MLP neurons of a small language model. Each row is named by its layer, matrix (up: input weights; down: output weights) and neuron, and shows model dimensions 213-425. Each number is 500 + 40 x the weight over its row's rms, rounded and kept within 0 to 999. Numbers have three digits each.
After each neuron's rows is what it responds to, as a language model described it from the Wikipedia text at the highest values.

L5.up1213:440542472565570464449575480420501566509488403541527468527523470508548478481490537473457588497513530554569455526539562576546450515475529489530498443425470436466458475456496523519522434514525541534514498501552493489470552471483533548443483530474505537513511448497468453476508494527524508521506530525477516485526471480452439524478466461469576522513494484403512517483487494599531462545452477510555531448484465572504497511460469513455529558475524519484487403523479449520458519443520517513544535544427485466473528606507442516487493471460544467515585513531486518490461533409472511500585487449517441541427518494509444578555598537445487454566491529
L5.down1213:506499499472533518529446551487444462466540591499469552511489539452484505512522437495507437521527418521501568491517481528481499484453506525472547516503506483524518399495526530516505497501427483569499507504546465546484521516463548446543536518460560545493539559471495543508475522456393529524575514510554495501487509513479465481546508499488459452454521515564459470523469457443475572464527540472527485401548456487488473493554576518565487434494445497466582542508509541497509528565512567468517452453503445462570501505547481483550608483495504459524475534526474466448496574511537490468465452516491570484527462585411516487525504466579554516439537442
Responds to: Tokens just before an expected object or value: colons after list labels (Saves:, Change:), the/a/of after verbs or without, sentence-final periods, mid-word pieces (under-t-ake, put-t-ing).

L6.up1151:484484508469487471463504519397477457486480550561509495487455502621502521461487446521450538452481530595487511525504493454515538568494545538501447573474405461474497483501497542486542498480512530509446483469502490503514515471524539437456475544490549605499472490486478456533490410545513471459516503511480558514599550465538433502484507485491562453472470503535440526530491451488516460511478520551500497529510480485567545477519525484523532456413509518480575420500563487457491532511489447490507489561526497455511558551524402431545524484440512525498502481522413506520472454521579484453592487436564489445389541531477521495437495445494434503539521395
L6.down1151:488517439430462522546486534547543524474408469453520502532491466519445574521497405442541508514498548525521472484530533566571544489441489606490523504510507442580463536440484512457545434509436441554421496524471506473437509501520530479442471491433497507559503445572540487477548553431418487482537520514495487487568524532501490511493475490460526500502503509502468490514532477516446514437466572439545507475515490536429488449564508586502420446489508451504486463482509452500521480533513534522437517500509457548452527601448502559510490504574545486482524469520477510497530513488448431490526506472490453545477488520502551494530601423584506436479475523
Responds to: Final digit of comma-grouped large numbers (50,000, 175,620, 1,322) and sentence-ending periods, quotes or parentheses; weaker on mid-name word pieces.

L7.up2003:433446534505511478495507531508482492533504484461480471478547484545553533488473453520503533514488520567475518468523482562578507551496535541520462503511484496527467454500452421489495565467533522454494490474507467471539535496502519474462522558519520492479458461550489583537500517445519520508550443551518501481495508504525462492540514490558527546514500459420473472536428491589560527433485530508524500481588486481544518590463496463504552546536432557544469431488573438475486494484459496470600552553485478453476533565487463538561479582495472448471538526539540506439532504488472523467513425476570506476536592451489473510475549522436487485573520454
L7.down2003:591472451459524518423475471523466511475460587460474494511514483429453529538534510497472447488530491480558478511485558559501506500473474482542524538548488465440523491488526481531496461452448514490556410566534481456487498569490469551492491493516535520508525459518504531508405482508552541572514544490466505490617552502502485538499587498466492495468527604568503540536515481476503544476469530518512466467458478470467510558524472572463550462518568495483489495447465510510505409536500513480517510553487532497494519492601415477560555511476458517476531453487502437488442527479566595491514536515501438491536437482498468514541591497502494454447547567
Responds to: Fires most on "pl" completing coupled/coupling after "cou", and on first pieces of surnames after first names (Mark K-, Roy L-, John G.); weaker on "to", "and", "the" continuing a phrase.

L6.up490:514474522512528508472512538555514441530407484493540491503558407517555516497499470465464455538514486608422447454554464537512526525459534491517502478458535454479486482493491483529463452531496608478560477469534406513483503544489496473461519566531524495488449401560483542497457521500487449485493460539523566440469462510469545506440492450502508497511532506483515538485526536524492533497481548571469531512548509496537524500420546509473501526525469462448491436542491494484536507477502433483481568525456526548493540524530528580584520556554445452537487461547535501476534528529451513469539443503532546528469512489501485535529577529443552472509482394
L6.down490:549451520507520535424482477428477512457566513566468497525422536542451493513506526509554514523471432393485484451440511513467557515520508525466501561528504506477532494495558517541472494486467436591511453504483469496448469536501454486535456383520484530490559507473473509481473500471483510523512549527485382531476498518564583472514402468483477438444506528511513556554494450490531498430498527478530432511523469468560497538551517488558450473586546488499543561420499526479532476571524563500517476567522481454539494491528556486499531449499469460431549510475521475518460516537527474526496547573517464500612479434501493473412601506546516461539489525
Responds to: The first token of a verb's direct object, usually the, his, him or their, especially after causative or reporting verbs such as made the, calling the, tells him.

L5.up1839:547523479499516508472559438501543550527435516471449509476541497508483518471449398515562481489478506534444449460538505466434497510501550500482494509459557474520540524492482573415509506469501481505451469516505490501511480529471554570567487525521525493526603561525525477561437499494516440487527552453487468515482475537494552546518553486555512440476472484472537421489554529543608540421414457527462570554548496528617426534481526471485400520493524434505450530499448488508516511459498461501439505484432519533516424431490496528545540521493493511479530522398446522467538519470540537500550499553500477473528497600513513499487449532452451494479418469
L5.down1839:495558530552428491534577462466456511477539530448506542434486486459512385539571492545557489527522532495500511548469538480410415442521492505461560555440438410502486442529445503492497543509492549430437476478481514486511477507512455492504566510491479490516548463515414419486469501499522395472489502600494473564481501486546477519489484515557508504552438484416553487503413495531560547489508513476507502517477504490456481559523503575488516446491409527500550476480550538516499541515492538557509501475515476454460448598487475487496476521472499448493535518530441545463461580504521545438515379460539475512532440492483536451524519512528504534497500504
Responds to: Fires mainly on two unrelated things: a word-initial h right after an opening quote ("his", "having", "humpback"), and line breaks or closing parentheses ending list or stat lines ("Earned run average: 21.60", ISBN entries).

L6.up2277:490568504581522517500480474447478538491464544507465464469541570504513447506523561537474495497500564440467502424533494554565472464543431528431546494484517509533553467456495562512462532469479504525460460506534493515503519522503499489458504434436521523546475509550533443489433528529490486574501537527486507536494498473467549473587496531501530462455495447461577504481546486486449503434515494528478591478488477538573440527546506520455517534530546497536530460511539470445476529513498542501512533488527474535497436505543532487531498476574453460490466516484434496532537479608446530484508485552544527507522511486521543489479483432489396449552486413
L6.down2277:546512581529514569492477523527536492473569637531502544537474533443487478512530507521430474477512536535520474475531596523446536553491491596517551504500545568444464498453533505478547454534445494460550562482490494453539490514444510451458471503517592526505459515449532559482504556571450499459530579485456517513491478429554473529485514561425550390503497557528466511539553449454499471525522441447473505535557499455479414534462484563528464461488523529502521489545472580542540471559420501551449531479554518509530489476437492552539530466499540443508456441567577481475495502403515490515484511562524569518475510472473535515543508480536504475528510481
Responds to: Tokens inside Wikipedia markdown tables, mostly empty or numeric cells and header words (City, Title, Decision), plus closing quotes after song titles.

L5.up1880:443465577510476547488515567460479480511532527475466552516561515475512513436437573519459523494490541563506525480501490500512532495474386529492466588500466531489529497554495464487491454513493535564515503526536428518498495523510461424427519500538536510522520539504438548580579461488538513453527494468466504535488462463499565543489496460463573584495588505354521606454497537504486514482539508481529461529512593504488518468415508437449497509542446515511533483494518423560497532496499507437429488527481541489482489545547420523520488530588484475578539523493498438505548502450514481443521507467499533417516569570447553476489480514482523501548501495
L5.down1880:504492516533511491471512531480600537531470538466486550479465544497541508473471531534434525480601551513509436463442478500538485490481499561489501536488538496577498535477506484514526538504477521557532592515494480463466432424492523524439377507543466501515516488548483488521482540484473512414545450526466533429484456554449445520479424558460429528542436556559516534497477482504433398505498477562485506450474424506485520522539490560541485505410528466477455495460490432503475499471445506474504483511505449532474509538501553466469438493502429538485492508492478538485501508466520561497464526429526514493457572511497510536519524552501494505416456449
Responds to: Periods closing a full sentence in running prose, often with a quote or bracket, e.g. "score.", "fatigue.\"", "album."; also some "h"/"H" name pieces (Renshaw, Hooker).

L7.up2107:572492567533552475468482539493491440412547443491504509498485548531467481499457471520510543447501484555531547441524429531466543504529498551508506561568510465470577502527479471524531559547451507531516528506483497528551487494564512492520530452549503573483558474436451493527574437571466482491529568537516498546546505493519534532515495482443468548484471514500533503455456420548468482506498541533396488514468513488501564523415524510492450478558445535459557521457516400425485484524563539459540394473414521488499503542532539499556422508541400449541456584455546519508448376504473505454518448510483420545507463527443488503512491529423547450468483464
L7.down2107:484507450519512501422499484494568490484514507466487484442522531526501517510529569438499463531620493478485505465492463478535530493531467531475471521546527488486498470574484480501486544502488531440497932471470510499614489493499511502543520508486506518466457477501517488463529492554468501535545501536465509522555491489497505504551504442433469509528504600421538541471495478517516530468526491543474486530491501504476464476476488530548443542530497483418530453422484476494519570531535496448517456497494528517569467507527435482422313490472482528468456470430455515565468432547480553472481470445520495595527451484452453481513444479500553491459495534
Responds to: Tokens that close a sentence, title, or table cell, such as periods, closing parens or quotes before a pipe, and row-start pipes or dashes.

L7.up2030:526530517527464546546537421488468507484450466454493481508495512511549517555505526532496502537530566439497464462500474504530492562469514466509484539527504497521552461489450494524517461462539501470521473453460521498486521587536506547482461495506520458503565424491469433566430523516524422458603502419496540510552508497510530492501497502451543527520514538459554475518499380551519429521573520511494437507474488466503520558430529533459444538446481492504532477524509445535514494457464486494509541544539477497513452584506503490498552531446456474490490537524514498561528436552486557530484485496502518453458481541488484586493521490470474448482492532
L7.down2030:505566493494536519436502523438536519543528537495464596463545491496503551545477566515444528494509442537515532487489482523537526478509510591486525511466522459517447511558590505517498457503480507484548580486484449458506513494477459445519470508503532529478447555450555490501491481464529525417445489510538598517561526425598503548539486543528482447523539451486494501536517500479572516530504441499508541528534533499515540552490460512604434480544488484505514558535499523539520428471535511474484473472509553444523443476500524425499487479549508443515508449485546534504418549474496463536504441478490497478530515537472385546432574501478485570518506437
Responds to: Blank cells and pipe separators in football career tables (Apps | Goals rows, before 0 or totals); more weakly, mid-word pieces in prose like ren-ew-ed, crit-ical.